Weights of a small transformer language model.
Size: 5 heads of 32, 7.83M parameters.
Architecture: RMSNorm before each block, rotary positions, biases.
Training: a variant of Muon for these matrices, 412M tokens, 12574 steps.
MLP neurons of a small language model. Each row is named by its layer, matrix (gate and up: input weights; down: output weights) and neuron, and shows model dimensions 32-159. Each number is 50 + 12 x the weight over its row's rms, rounded and kept within 0 to 99. A neuron's up and down rows have the sign that makes its largest values positive.
Before each neuron's rows, "fires after" lists the tokens most often just before its 100 highest values on Wikipedia text that the model never trained on.

fires after: "=", "\n", "-", "″", "  ", " Turnout"
L6.gate752:35 30 45 51 41 44 41 53 41 67 38 54 50 48 75 55 56 49 45 56 45 57 61 46 45 64 61 50 45 20 63 54 61 27 44 29 37 62 49 30 55 29 71 54 36 56 52 73 48 36 51 38 40 41 50 42 31 48 32 70 27 45 51 37 46 54 43 41 60 47 28 56 55 39 42 45 66 65 55 57 59 32 68 45 46 60 59 61 45 47 40 58 38 41 71 51 47 70 54 41 46 44 47 38 37 60 68 38 64 47 25 58 59 32 52 51 40 73 47 52 49 56 41 56 45 65 62 61
L6.up752:41 33 67 50 54 34 51 62 50 52 35 60 49 43 65 47 40 59 46 59 49 72 64 51 36 44 38 48 42 26 57 54 32 53 73 30 40 57 45 38 43 68 55 51 50 63 46 55 36 62 41 59 54 72 55 49 40 67 51 34 42 22 42 53 35 38 71 59 70 68 55 34 62 66 37 58 70 39 60 71 10 48 56 47 34 42 46 47 37 25 57 54 66 58 42 47 45 34 59 61 37 42 27 52 59 61 45 51 73 38 44 39 33 54 42 22 36 47 51 51 50 47 61 55 45 50 35 55
L6.down752:61 33 62 41 38 47 46 45 42 42 44 56 45 43 42 65 21 54 39 31 49 65 52 39 96 56 48 48 52 29 80 51 49 64 57 43 45 65 33 30 42 54 48 50 37 65 34 30 60 38 50 44 63 52 60 45 45 29 48 65 33 52 33 14 32 48 44 58 40 44 25 49 53 68 69 32 67 58 63 52 44 32 44 44 65 54 55 56 49 62 67 62 59 57 33 47 49 29 44 30 57 52 45 31 40 62 69 53 59 70 59 58 39 31 51 44 57 56 47 49 55 52 53 66 45 63 63 60

fires after: " (", ":", ",", "\n", " |", "–"
L2.gate210:68 50 65 67 56 55 45 43 55 64 55 32 47 24 42 51 44 40 50 77 66 50 53 67 43 26 52 59 73 51 51 51 58 41 63 44 59 55 56 54 43 53 43 51 47 71 51 66 50 48 58 29 73 75 45 51 50 26 39 80 62 63 59 52 80 52 45 47 34 37 41 54 48 43 58 67 49 70 43 22 56 47 76 65 58 46 30 53 41 37 48 47 55 45 42 40 86 62 42 48 53 48 62 55 39 73 58 51 30 46 51 56 49 51 64 43 45 45 68 63 57 43 48 51 56 46 52 61
L2.up210:51 43 64 48 53 39 45 54 47 57 48 65 35 36 72 52 53 51 49 57 45 57 44 72 17 32 47 54 51 56 54 57 56 58 68 28 38 61 41 59 61 63 59 63 39 51 20 46 41 35 58 63 39 74 42 85 56 54 52 51 35 61 61 53 47 36 55 48 55 34 39 78 50 56 41 66 42 45 66 26 34 46 55 69 41 45 49 58 63 42 36 58 54 57 38 40 54 56 53 49 32 58 45 61 53 46 59 47 32 48 51 46 29 54 40 37 41 41 57 36 35 44 57 31 55 55 50 37
L2.down210:67 45 65 65 49 39 48 51 30 34 37 51 47 38 35 33 56 45 37 47 55 42 35 49 60 62 44 68 59 38 39 34 44 64 48 32 41 43 57 72 46 33 54 55 36 58 53 64 52 62 54 58 80 52 60 60 43 29 23 55 57 66 54 17 56 53 49 50 44 51 38 66 49 56 43 58 39 55 61 35 32 34 60 68 43 34 46 48 53 39 45 54 34 61 43 36 52 45 48 50 53 48 63 24 39 51 40 35 38 61 43 53 63 47 55 65 33 54 63 60 52 51 57 63 36 68 41 78

fires after: " =", "=", "\n"
L7.gate668:32 82 58 70 39 57 59 66 49 32 38 51 54 52 64 34 64 34 58 44 42 54 41 53 28 35 56 52 35 27 60 58 41 49 59 48 42 52 61 40 41 34 42 38 46 54 40 47 31 50 42 46 53 28 49 51 50 78 66 34 52 66 45 42 53 34 56 68 45 70 42 42 38 67 62 54 56 40 56 52 44 53 67 51 49 29 39 51 59 49 36 47 46 63 44 74 22 34 61 22 53 46 59 60 57 49 66 43 54 31 43 28 43 53 61 46 63 42 49 37 57 75 65 56 47 48 27 57
L7.up668:56 59 66 56 69 40 71 40 46 36 44 53 49 54 51 36 48 36 37 46 52 43 56 55 58 31 46 56 31 35 56 63 51 40 54 57 57 60 45 20 65 44 56 42 22 40 39 42 61 44 36 66 33 50 67 51 34 56 36 58 50 31 20 16 45 57 57 39 55 64 83 45 59 46 41 67 53 38 70 41 56 60 59 41 37 43 39 55 42 39 48 42 53 37 58 59 48 51 54 64 55 27 56 71 50 42 53 64 49 53 38 54 32 54 45 53 51 39 51 58 57 53 47 39 83 55 27 68
L7.down668:69 29 58 54 78 37 72 54 73 45 50 40 44 58 51 47 35 38 44 33 58 48 55 41 84 30 51 31 36 53 57 48 58 25 38 40 64 56 41 58 29 46 52 48 58 55 41 46 71 69 52 56 52 55 52 24 58 49 42 53 39 39 46 51 65 54 40 37 32 63 54 56 44 49 43 52 42 69 68 43 56 45 48 44 53 84 50 51 51 53 65 55 56 36 54 61 41 55 41 55 80 60 52 55 55 58 44 70 46 62 47 38 29 54 54 74 63 49 49 71 57 54 36 59 55 58 42 71

fires after: "|", " was", " to", "-"
L7.gate310:54 58 33 70 63 46 49 43 29 41 41 54 55 64 74 53 41 35 55 47 36 56 32 67 33 48 37 49 45 54 39 55 59 53 64 56 43 47 51 66 53 34 55 62 39 67 43 53 54 37 51 84 38 66 46 43 44 48 55 42 39 58 45 66 30 48 24 68 44 51 40 53 39 51 49 65 57 66 42 41 42 32 32 56 68 53 47 49 47 68 77 72 27 52 64 39 40 43 53 37 49 47 40 53 33 62 56 61 51 50 39 55 68 81 77 57 46 33 49 41 60 71 51 56 43 35 42 46
L7.up310:50 41 16 53 67 51 41 24 44 46 43 59 52 64 28 45 47 41 60 64 47 66 41 51 46 60 54 51 49 61 56 63 49 52 72 65 82 42 40 66 40 52 62 56 40 87 29 78 57 51 47 54 48 53 45 61 74 46 48 62 52 45 69 70 63 41 52 41 35 40 42 38 72 54 45 57 46 66 49 53 47 78 40 51 57 56 54 43 48 53 55 53 66 57 40 53 61 52 46 63 33 49 56 36 56 55 48 36 62 67 57 64 54 69 69 18 48 50 52 56 31 44 58 25 48 40 44 55
L7.down310:37 63 30 26 44 68 54 74 53 45 60 55 46 40 47 59 51 41 53 65 70 35 67 44 46 36 65 50 55 37 72 51 58 42 64 36 53 64 50 23 31 29 42 59 55 23 66 47 51 50 59 58 33 46 56 58 39 23 38 47 60 72 53 42 39 45 65 74 62 61 62 52 52 50 53 32 55 42 47 46 54 63 69 46 48 46 72 55 56 38 48 42 44 63 51 38 45 52 51 54 57 29 22 74 43 53 61 38 46 51 51 50 76 55 49 59 50 66 34 52 46 44 52 42 57 77 36 32

fires after: ",", " .", " D", "–"
L8.gate370:46 49 55 38 43 48 31 51 47 51 41 51 42 48 48 54 40 39 55 29 64 54 55 64 34 44 57 56 42 39 59 49 63 56 35 45 35 41 59 62 57 61 45 37 56 58 71 53 46 37 36 62 45 37 36 76 47 29 54 62 56 66 33 58 64 30 55 51 61 53 55 57 48 65 59 39 50 65 53 39 43 63 59 42 43 32 30 36 48 49 14 39 64 63 55 73 50 48 47 32 56 55 58 56 45 70 48 56 55 70 39 75 70 52 59 58 41 36 51 39 53 59 65 48 33 61 61 53
L8.up370:45 45 40 42 56 39 39 33 60 59 44 57 39 66 48 61 79 52 30 46 67 64 57 64 21 33 56 52 59 70 46 35 47 40 71 39 52 43 48 57 18 28 56 64 66 57 58 34 36 51 47 37 42 52 47 64 53 35 47 62 56 55 70 64 64 57 64 34 61 67 46 65 74 35 28 58 52 52 54 43 42 61 57 42 69 68 54 45 50 49 37 59 38 52 41 43 39 59 53 67 40 61 34 48 66 44 56 56 37 61 65 83 46 47 49 58 48 45 51 47 22 33 36 40 66 48 45 51
L8.down370:60 50 65 49 55 62 63 26 35 50 51 51 40 68 25 49 46 52 51 41 63 72 76 73 11 41 65 62 50 56 29 43 58 31 60 58 59 49 57 61 78 45 91 67 50 54 47 63 42 25 50 64 59 41 44 54 34 66 73 44 66 51 63 36 28 42 52 49 51 41 39 46 51 58 53 51 38 40 56 50 41 50 41 50 45 61 55 46 48 49 36 55 64 50 57 39 49 54 46 24 41 34 71 36 52 52 60 53 47 50 74 51 58 52 61 50 72 40 45 46 47 45 68 58 59 64 29 38

fires after: " |", ";", "hi"
L2.gate752:32 53 56 63 37 54 49 38 55 47 44 31 50 62 54 67 47 67 56 44 56 42 33 59 22 52 37 23 66 63 46 55 50 48 46 51 40 56 50 54 61 59 55 70 49 39 46 38 52 76 13 30 68 69 44 44 53 52 45 53 61 67 30 61 55 48 48 60 58 55 61 59 73 56 41 38 46 50 66 43 61 40 43 58 52 58 48 36 61 47 56 54 64 54 64 50 54 26 47 50 48 71 38 47 40 33 43 25 37 55 57 44 66 54 53 39 40 51 41 46 43 54 69 30 53 40 66 47
L2.up752:59 55 55 51 53 40 68 70 36 51 50 46 58 26 50 68 62 60 53 45 53 59 31 42 43 50 48 28 55 44 53 59 63 40 46 50 33 62 29 55 76 55 56 73 49 52 44 63 27 44 37 49 43 37 28 51 62 43 33 45 48 56 30 71 76 57 65 51 64 37 47 53 52 63 56 48 57 49 75 59 53 48 62 63 30 50 49 54 44 79 36 53 60 63 66 66 77 54 68 45 55 48 33 67 51 37 46 49 29 32 39 59 52 53 82 56 55 51 35 64 49 50 60 37 49 54 61 60
L2.down752:33 59 60 42 60 63 47 45 53 57 63 50 39 65 38 45 45 60 30 42 26 75 20 46 50 55 29 70 48 39 27 33 41 55 63 34 64 41 52 37 63 55 57 48 45 44 53 50 57 60 55 53 42 51 59 41 35 38 58 59 42 47 83 59 47 73 44 34 37 45 30 44 33 30 44 51 49 74 34 43 37 48 58 58 58 50 40 34 57 38 71 50 40 58 49 62 41 63 39 21 58 39 65 40 46 55 56 35 66 64 53 49 56 33 42 52 49 31 57 49 47 56 52 63 56 43 38 71

fires after: " was", "-", " be", " were", "ly", " coin"
L6.gate244:66 42 42 54 54 57 60 67 32 58 41 61 41 39 68 31 72 52 39 51 53 92 58 44 76 62 62 58 45 59 39 74 46 72 55 49 24 44 36 76 38 62 53 54 27 49 77 41 49 59 55 45 33 43 46 39 45 48 38 38 53 41 25 50 39 27 51 53 48 31 42 54 38 58 58 46 71 44 48 48 77 55 63 50 54 49 38 36 57 67 42 41 53 48 62 38 55 46 53 64 38 51 47 56 42 41 63 52 38 44 50 53 54 44 52 42 43 62 58 57 62 43 48 68 22 58 55 48
L6.up244:50 40 58 38 68 54 38 63 38 59 28 46 62 46 49 31 76 26 36 41 68 58 30 55 62 41 36 58 64 46 47 36 73 25 59 44 58 50 56 53 44 51 45 68 37 35 62 59 32 46 61 53 45 57 55 87 73 48 43 46 69 46 74 43 35 43 53 37 32 63 63 73 58 33 34 53 45 43 58 46 51 48 31 63 44 66 46 56 59 40 50 57 55 53 59 33 48 41 58 56 48 52 64 76 45 53 33 35 61 24 49 44 47 65 57 28 33 47 41 69 42 46 49 53 60 49 52 55
L6.down244:52 47 25 59 45 69 56 42 34 45 50 33 35 72 44 63 62 32 39 52 35 58 50 69 34 41 49 52 42 52 70 82 36 48 55 54 48 69 67 61 49 44 47 67 69 49 46 36 40 36 52 33 56 51 53 41 42 46 49 57 62 51 78 70 55 47 42 56 46 36 50 65 59 39 45 40 62 31 47 34 41 62 49 49 50 46 65 46 59 60 70 43 42 75 54 30 49 56 53 48 49 23 38 64 41 46 68 49 76 53 60 58 68 44 51 50 35 30 53 50 52 51 47 47 59 34 45 60

fires after: ",", " exc", " App"
L6.gate330:33 52 49 40 36 63 31 57 37 49 39 44 45 66 46 53 70 47 29 56 45 55 61 60 45 69 74 28 49 71 59 39 73 47 54 42 49 30 62 49 27 53 63 63 70 66 41 56 67 45 37 49 59 45 57 54 58 65 59 51 71 40 71 52 67 52 75 52 45 66 71 44 55 36 39 43 63 42 45 51 66 62 51 42 49 44 56 56 73 54 42 58 59 36 55 43 47 11 57 51 61 51 76 49 58 44 34 53 37 65 48 57 60 56 56 38 42 56 58 37 56 40 48 58 54 67 63 58
L6.up330:59 43 48 25 50 62 42 48 34 38 49 85 42 53 45 52 35 28 27 44 54 41 50 56 46 31 64 71 65 73 66 58 52 69 48 46 47 64 61 42 42 36 35 44 53 36 63 51 59 54 42 47 50 60 29 63 57 50 52 37 78 51 67 49 62 38 59 49 44 57 50 73 51 54 55 67 40 43 27 49 65 37 41 35 51 43 43 57 55 90 39 45 69 55 64 30 45 63 45 54 59 58 68 36 53 50 45 47 40 41 56 42 37 68 52 55 34 56 69 42 22 61 48 49 58 60 44 54
L6.down330:46 67 64 41 28 61 34 40 35 33 43 37 45 42 58 46 47 51 44 50 64 91 56 62 63 42 45 61 66 62 48 66 47 46 58 44 69 49 47 59 46 59 72 55 54 71 37 70 57 48 42 41 39 57 42 56 66 46 46 60 55 86 65 54 47 34 59 60 61 18 41 53 52 52 60 58 50 50 56 51 52 69 68 49 55 51 57 51 37 59 32 72 44 39 36 59 60 49 74 45 55 57 70 54 34 69 33 49 50 62 35 54 46 58 72 52 58 49 63 35 57 38 45 43 64 38 59 43